Weights of a small transformer language model: 9 heads of 64, 27.5M parameters.
MLP neurons of a small language model. Each row is named by its layer, matrix (down: output weights) and neuron, and shows model dimensions 32-127. Each number is 50 + 15 x the weight over its row's rms, rounded and kept within 0 to 99. A neuron's up and down rows have the sign that makes its largest values positive.
A block is one neuron, or neurons of one layer that tend to fire together. After each block is what it responds to, as a language model described it from the Wikipedia text at the highest values.

L3.down436:41 53 13 53 52 57 65 32 69 67 38 58 40 72 53 56 61 53 64 33 42 60 62 69 74 48 69 66 27 52 34 56 63 69 50 44 44 95 31 65 68 58 41 31 47 36 57 19 47 43 48 61 62 55 45 32 42 70 47 44 61 52 37 35 53 34 45 38 47 47 50 49 62 62 51 47 57 46 45 58 38 90 44 38 26 34 56 37 62 36 70 36 29 67 42 49
L3.down859:60 36 61 31 56 72 40 51 69 58 47 35 50 50 58 35 39 45 58 61 51 62 15 32 66 57 64 58 80 73 53 63 45 73 37 83 66 61 43 36 90 46 63 50 86 51 41 43 49 67 50 62 15 25 59 59 50 41 63 49 71 34 74 32 26 75 40 37 50 76 24 57 67 48 48 47 68 38 54 38 42 32 53 97 59 53 42 44 68 64 73 63 67 55 58 61
Description: Range end years

L3.down211:36 41 12 76 49 53 66 28 31 63 66 57 57 45 42 36 39 67 27 39 39 46 66 31 46 39 51 39 45 60 36 64 39 51 21 53 52 00 65 47 51 53 33 41 59 31 46 48 43 62 46 47 42 59 47 52 45 54 29 46 68 33 50 41 54 55 73 73 13 54 50 54 49 34 63 60 41 60 59 56 48 56 52 38 66 63 69 47 66 82 41 42 38 64 53 43
L3.down718:19 24 48 93 50 38 60 26 57 55 61 60 68 51 53 43 48 68 29 33 24 47 61 34 45 61 63 63 27 72 43 40 33 39 29 43 62 00 56 44 63 28 57 57 32 55 34 43 34 60 40 39 37 27 64 58 53 43 41 76 70 54 37 41 20 43 46 30 45 37 50 60 59 55 60 62 67 38 27 62 50 38 52 43 60 47 49 53 28 64 32 27 80 28 67 64
Description: Mid-word continuation fragments

L4.down420:72 29 33 50 89 52 03 65 59 42 60 41 37 68 46 32 46 12 52 26 48 48 31 53 40 47 37 44 66 30 50 62 43 47 43 53 49 32 48 46 52 39 17 46 41 37 51 48 38 53 55 65 72 65 33 35 47 54 21 36 67 34 38 47 45 44 64 26 49 38 49 61 64 63 76 47 69 76 06 38 58 37 55 51 37 21 47 37 42 36 23 27 14 55 66 39
L4.down930:45 18 35 72 57 53 43 56 18 70 49 37 51 63 44 36 41 57 32 40 52 67 66 47 56 63 32 53 55 33 59 46 34 39 49 60 73 54 42 32 26 44 61 82 40 54 60 60 52 64 82 60 66 55 69 72 70 44 38 67 75 54 33 49 17 47 48 63 57 42 69 24 54 60 42 49 40 21 30 30 67 44 33 54 52 58 33 27 65 49 31 50 53 37 48 60
L4.down966:58 39 48 60 29 47 44 64 07 63 66 55 51 52 63 60 46 47 57 24 44 16 56 64 33 21 38 28 65 45 42 34 46 43 52 36 57 98 44 47 60 44 03 55 53 65 49 46 49 76 43 59 84 45 31 27 46 46 42 30 47 63 67 84 67 62 58 33 62 51 52 33 44 47 44 39 56 39 40 25 65 78 74 69 38 50 45 54 32 55 66 24 43 79 87 43
L4.down1315:42 45 79 39 47 47 42 41 25 43 36 64 44 45 61 45 52 78 73 40 54 29 28 52 34 19 39 52 69 44 35 53 37 52 23 66 57 95 31 49 78 60 38 40 37 58 59 51 54 81 36 26 46 46 41 26 53 46 35 53 41 69 63 65 52 55 50 48 28 35 44 54 40 64 52 27 42 56 24 55 45 52 36 33 51 60 45 54 51 51 55 58 41 65 67 32
Description: Year-range end digits

L5.down478:42 47 75 36 43 35 60 45 29 43 75 40 55 38 51 41 63 54 64 36 81 51 37 46 38 42 43 58 38 74 44 69 64 40 46 55 33 85 39 68 75 45 38 52 27 54 61 45 22 26 53 60 66 40 40 59 53 50 40 37 56 43 63 61 29 41 42 33 49 54 50 90 82 34 40 82 37 37 52 61 36 45 38 30 54 63 53 64 76 50 22 36 58 64 41 44
L5.down682:43 33 53 42 51 51 42 54 70 32 46 50 55 36 40 65 56 61 65 30 52 39 63 50 57 68 39 60 65 76 61 65 29 64 55 59 30 88 32 24 56 70 62 60 53 57 50 52 62 37 39 41 69 57 37 36 73 42 65 53 33 66 15 62 65 08 53 80 52 46 68 55 55 27 50 51 57 59 77 42 36 49 40 85 55 71 28 39 61 55 39 66 21 49 43 37
L5.down923:74 32 26 42 58 67 47 38 50 48 43 32 35 83 53 50 57 45 84 38 41 40 61 58 34 40 86 61 52 64 45 21 56 65 99 39 82 99 59 63 61 46 49 24 26 39 43 57 58 74 59 33 39 47 18 41 42 44 44 58 64 54 63 51 55 46 69 39 51 61 60 49 34 38 67 41 31 55 91 60 61 47 46 53 45 36 33 61 41 55 68 58 66 34 58 38
L5.down999:29 53 51 52 74 51 66 88 47 62 46 61 54 60 34 36 37 41 36 57 19 41 66 76 31 18 63 38 50 31 41 70 53 56 49 55 41 66 34 68 29 34 49 40 39 40 61 47 41 51 67 59 49 25 44 54 49 51 67 48 46 49 27 35 67 46 53 40 34 37 40 59 34 58 45 46 33 46 61 49 36 43 20 11 46 46 55 53 63 46 43 63 58 48 52 69
L5.down1076:65 43 42 33 62 65 54 74 48 33 64 67 47 34 23 38 87 43 63 43 23 31 26 51 65 58 55 14 31 22 46 46 66 37 55 67 57 59 48 32 55 41 36 24 66 72 45 65 63 43 35 49 19 43 53 27 24 18 37 54 62 36 96 78 73 28 34 54 94 36 54 77 37 67 48 71 26 67 69 23 42 28 71 91 55 51 46 50 46 46 40 37 55 33 81 14
L5.down1316:53 63 53 43 43 64 49 56 66 35 47 52 46 40 72 44 62 43 59 52 55 60 43 68 61 57 51 65 77 59 57 44 80 34 68 38 68 26 89 26 42 67 48 35 74 38 39 30 71 53 48 58 75 41 71 59 35 45 49 59 50 58 56 73 70 36 66 39 58 41 61 46 36 77 81 49 08 64 61 62 31 64 76 52 64 19 53 73 53 48 63 39 45 63 49 31
L5.down1451:44 60 47 49 68 36 63 49 73 40 34 57 72 49 56 48 56 42 46 68 41 45 61 43 47 68 50 72 41 54 40 44 53 50 57 54 27 52 60 29 24 68 50 47 54 63 61 59 39 55 33 49 34 58 43 54 59 54 38 44 23 69 30 55 52 45 37 55 46 27 46 56 51 42 60 74 43 59 99 64 39 45 42 78 71 37 52 62 52 46 43 40 37 55 52 31
L5.down1523:38 32 47 39 91 54 64 46 69 42 46 74 63 45 58 43 25 69 38 65 81 41 16 25 63 38 33 69 43 22 47 38 32 46 72 65 49 31 54 47 48 46 27 54 51 80 43 29 59 58 49 59 00 46 48 39 71 57 39 68 55 33 49 32 42 60 48 39 47 65 47 49 45 61 64 43 23 47 55 53 42 32 70 72 65 25 27 61 68 65 70 51 79 64 68 27
Description: Mid-word token continuations

L3.down145:59 56 61 48 52 52 57 54 64 40 47 59 64 55 41 51 52 51 58 24 63 13 30 41 67 33 46 50 54 44 54 46 56 39 60 38 49 64 76 46 31 48 26 59 59 37 67 64 25 36 44 73 69 48 22 32 43 52 37 34 26 22 72 49 46 38 51 46 21 62 43 25 50 50 35 64 31 47 31 07 26 51 49 70 37 49 20 32 41 26 46 40 44 87 88 22
L3.down1295:32 32 53 56 68 48 38 48 55 16 45 39 62 59 59 36 52 43 57 38 67 44 23 32 43 36 47 56 28 27 64 53 65 42 32 54 29 62 29 65 66 22 49 73 45 67 71 52 65 30 35 92 40 53 60 32 38 72 36 64 49 61 55 43 81 83 66 43 50 51 60 14 42 41 39 85 55 29 61 46 34 44 45 53 28 46 72 17 48 57 22 49 31 38 43 57
Description: Sports career transactions

L3.down178:66 32 22 40 60 53 44 53 71 76 59 67 37 50 41 69 36 61 27 42 59 58 40 33 56 38 46 42 51 27 16 28 22 44 28 46 40 76 16 67 57 43 59 38 16 56 55 83 42 55 33 58 77 48 67 56 53 62 58 48 65 65 28 46 30 26 66 62 51 65 50 36 30 59 70 39 65 56 38 45 61 49 35 76 70 39 57 48 42 33 33 81 18 44 66 41
L3.down384:40 26 60 38 45 68 65 51 66 64 44 43 33 57 40 34 53 76 40 41 39 30 30 53 58 46 00 52 31 40 40 47 29 46 26 36 28 99 42 61 82 41 37 56 58 70 67 37 51 59 50 66 65 57 24 50 42 40 35 82 42 51 56 45 59 76 57 35 48 37 50 54 51 32 53 20 37 45 34 29 60 29 61 56 47 53 37 64 58 46 45 16 55 70 48 48
Description: Medal and rank words

L5.down397:61 68 26 99 61 61 65 37 18 31 33 52 31 40 23 55 53 46 58 09 45 47 48 26 67 49 54 59 20 60 37 65 74 41 25 50 48 10 53 52 42 44 53 59 48 55 62 40 00 47 57 32 43 60 17 52 41 43 34 52 59 52 30 49 25 51 58 43 51 38 54 42 31 70 73 28 34 67 24 52 51 56 53 53 51 57 71 64 77 40 64 69 41 41 51 42
L5.down508:38 47 47 45 42 64 49 46 42 35 31 67 32 51 41 65 62 48 44 51 43 31 09 50 20 72 44 31 41 37 27 61 48 56 51 44 41 42 68 59 48 66 71 35 56 36 25 57 74 45 46 41 56 41 44 49 53 52 36 57 63 71 42 66 25 54 50 35 37 42 64 56 64 42 51 59 39 60 08 58 36 35 45 35 48 75 45 59 43 41 38 72 36 20 72 53
L5.down909:84 49 70 63 50 32 36 40 40 65 28 43 21 42 68 29 59 55 50 57 61 58 24 58 69 43 57 52 44 37 38 54 51 42 63 50 70 65 30 58 57 63 65 69 49 62 56 33 33 51 59 40 42 57 46 46 18 50 45 48 33 64 58 38 61 56 72 42 49 72 57 39 28 54 53 49 84 45 51 52 36 71 76 68 45 60 42 49 36 64 71 45 41 63 53 60
L5.down933:44 41 66 48 24 53 60 80 84 54 45 68 64 52 62 36 15 55 50 44 42 39 47 23 44 78 57 61 44 62 51 55 45 44 43 31 48 86 50 70 37 52 46 26 65 72 77 42 47 62 76 62 42 47 44 59 57 57 59 43 48 34 33 34 61 42 42 20 54 81 35 51 48 32 66 50 40 67 47 57 29 60 58 52 31 25 20 65 44 74 59 36 27 64 51 57
L5.down1121:41 37 39 61 76 74 50 58 60 52 34 64 64 29 42 59 67 41 59 43 62 31 54 75 62 53 59 15 60 45 45 88 57 43 25 34 44 62 41 40 83 26 46 42 48 44 53 33 50 52 39 45 67 70 55 69 67 72 71 29 60 47 70 42 49 34 34 39 42 40 67 72 47 57 56 30 60 65 29 26 40 21 38 46 63 70 05 82 30 16 54 07 22 63 54 52
L5.down1276:55 50 30 50 29 40 44 50 48 39 54 61 65 42 37 62 80 55 45 41 45 34 63 38 44 58 33 47 28 65 68 43 49 29 35 57 51 99 38 54 52 54 43 50 43 51 60 53 38 53 55 41 66 44 25 39 37 86 68 52 47 63 49 60 26 55 83 50 44 57 48 44 44 40 53 45 37 48 26 52 51 67 58 47 29 37 52 61 34 69 54 12 23 51 54 36
L5.down1352:38 37 71 47 49 38 57 73 47 42 59 42 34 59 58 57 34 63 75 14 53 22 73 63 36 49 30 55 47 57 61 19 54 59 44 12 56 75 47 40 33 44 54 59 64 39 47 38 37 64 63 65 52 47 56 38 80 51 93 23 46 68 51 81 65 84 29 43 76 65 47 11 58 45 46 52 51 56 35 33 51 23 46 38 40 34 59 40 55 52 85 46 43 68 69 48
L5.down1432:53 59 38 53 69 59 64 50 68 43 59 56 47 71 63 48 42 35 57 18 43 61 33 64 29 58 56 62 32 50 70 57 64 42 55 35 72 83 41 55 31 63 56 39 54 51 51 53 54 43 34 38 56 55 50 22 48 56 34 45 48 56 61 86 46 41 54 69 59 40 49 76 76 51 66 46 43 18 44 61 48 55 32 31 38 57 57 60 46 31 45 37 47 60 69 29
Description: Sports-career prepositions

L4.down345:01 57 19 50 40 46 73 63 53 49 65 54 02 59 59 45 64 39 19 49 42 36 69 60 47 51 33 42 56 48 54 24 46 63 26 36 05 34 64 79 45 67 32 66 47 46 79 48 74 56 70 60 66 53 44 34 75 96 99 52 65 57 56 33 42 66 34 61 64 51 56 35 52 42 52 75 51 59 59 59 70 40 32 43 50 53 36 69 36 45 60 30 33 39 64 45
L4.down527:49 42 49 30 10 42 66 64 53 48 47 50 47 79 72 84 55 59 62 49 42 42 50 62 54 69 28 36 45 48 45 47 59 71 64 56 22 85 56 28 72 38 43 15 56 67 28 32 42 38 35 63 33 33 45 54 27 72 38 18 52 35 32 48 51 46 51 61 63 35 65 34 27 34 59 38 37 56 30 53 46 50 64 47 45 49 61 38 43 79 48 27 22 62 67 48
L4.down834:51 45 60 21 31 45 56 47 57 43 31 70 10 38 33 42 34 64 59 60 39 61 69 52 50 78 21 43 28 41 43 51 43 51 43 62 30 99 55 49 68 56 31 58 60 38 49 29 59 51 73 64 56 50 41 61 53 56 42 67 62 57 41 68 44 46 22 67 48 59 23 41 29 58 60 40 70 44 58 47 45 46 57 34 29 57 35 45 61 68 59 23 46 50 51 54
L4.down1352:30 51 52 51 62 69 50 73 62 38 75 66 51 29 39 59 54 43 52 25 37 67 57 71 52 27 52 54 35 53 45 49 51 45 46 53 25 40 35 64 64 57 23 60 58 53 56 41 32 50 45 50 38 32 72 60 56 55 55 46 76 55 54 65 61 66 44 61 21 60 57 51 59 42 50 66 58 47 42 60 38 47 25 15 47 46 50 39 31 53 45 34 81 62 58 49
Description: Prepositions inside titles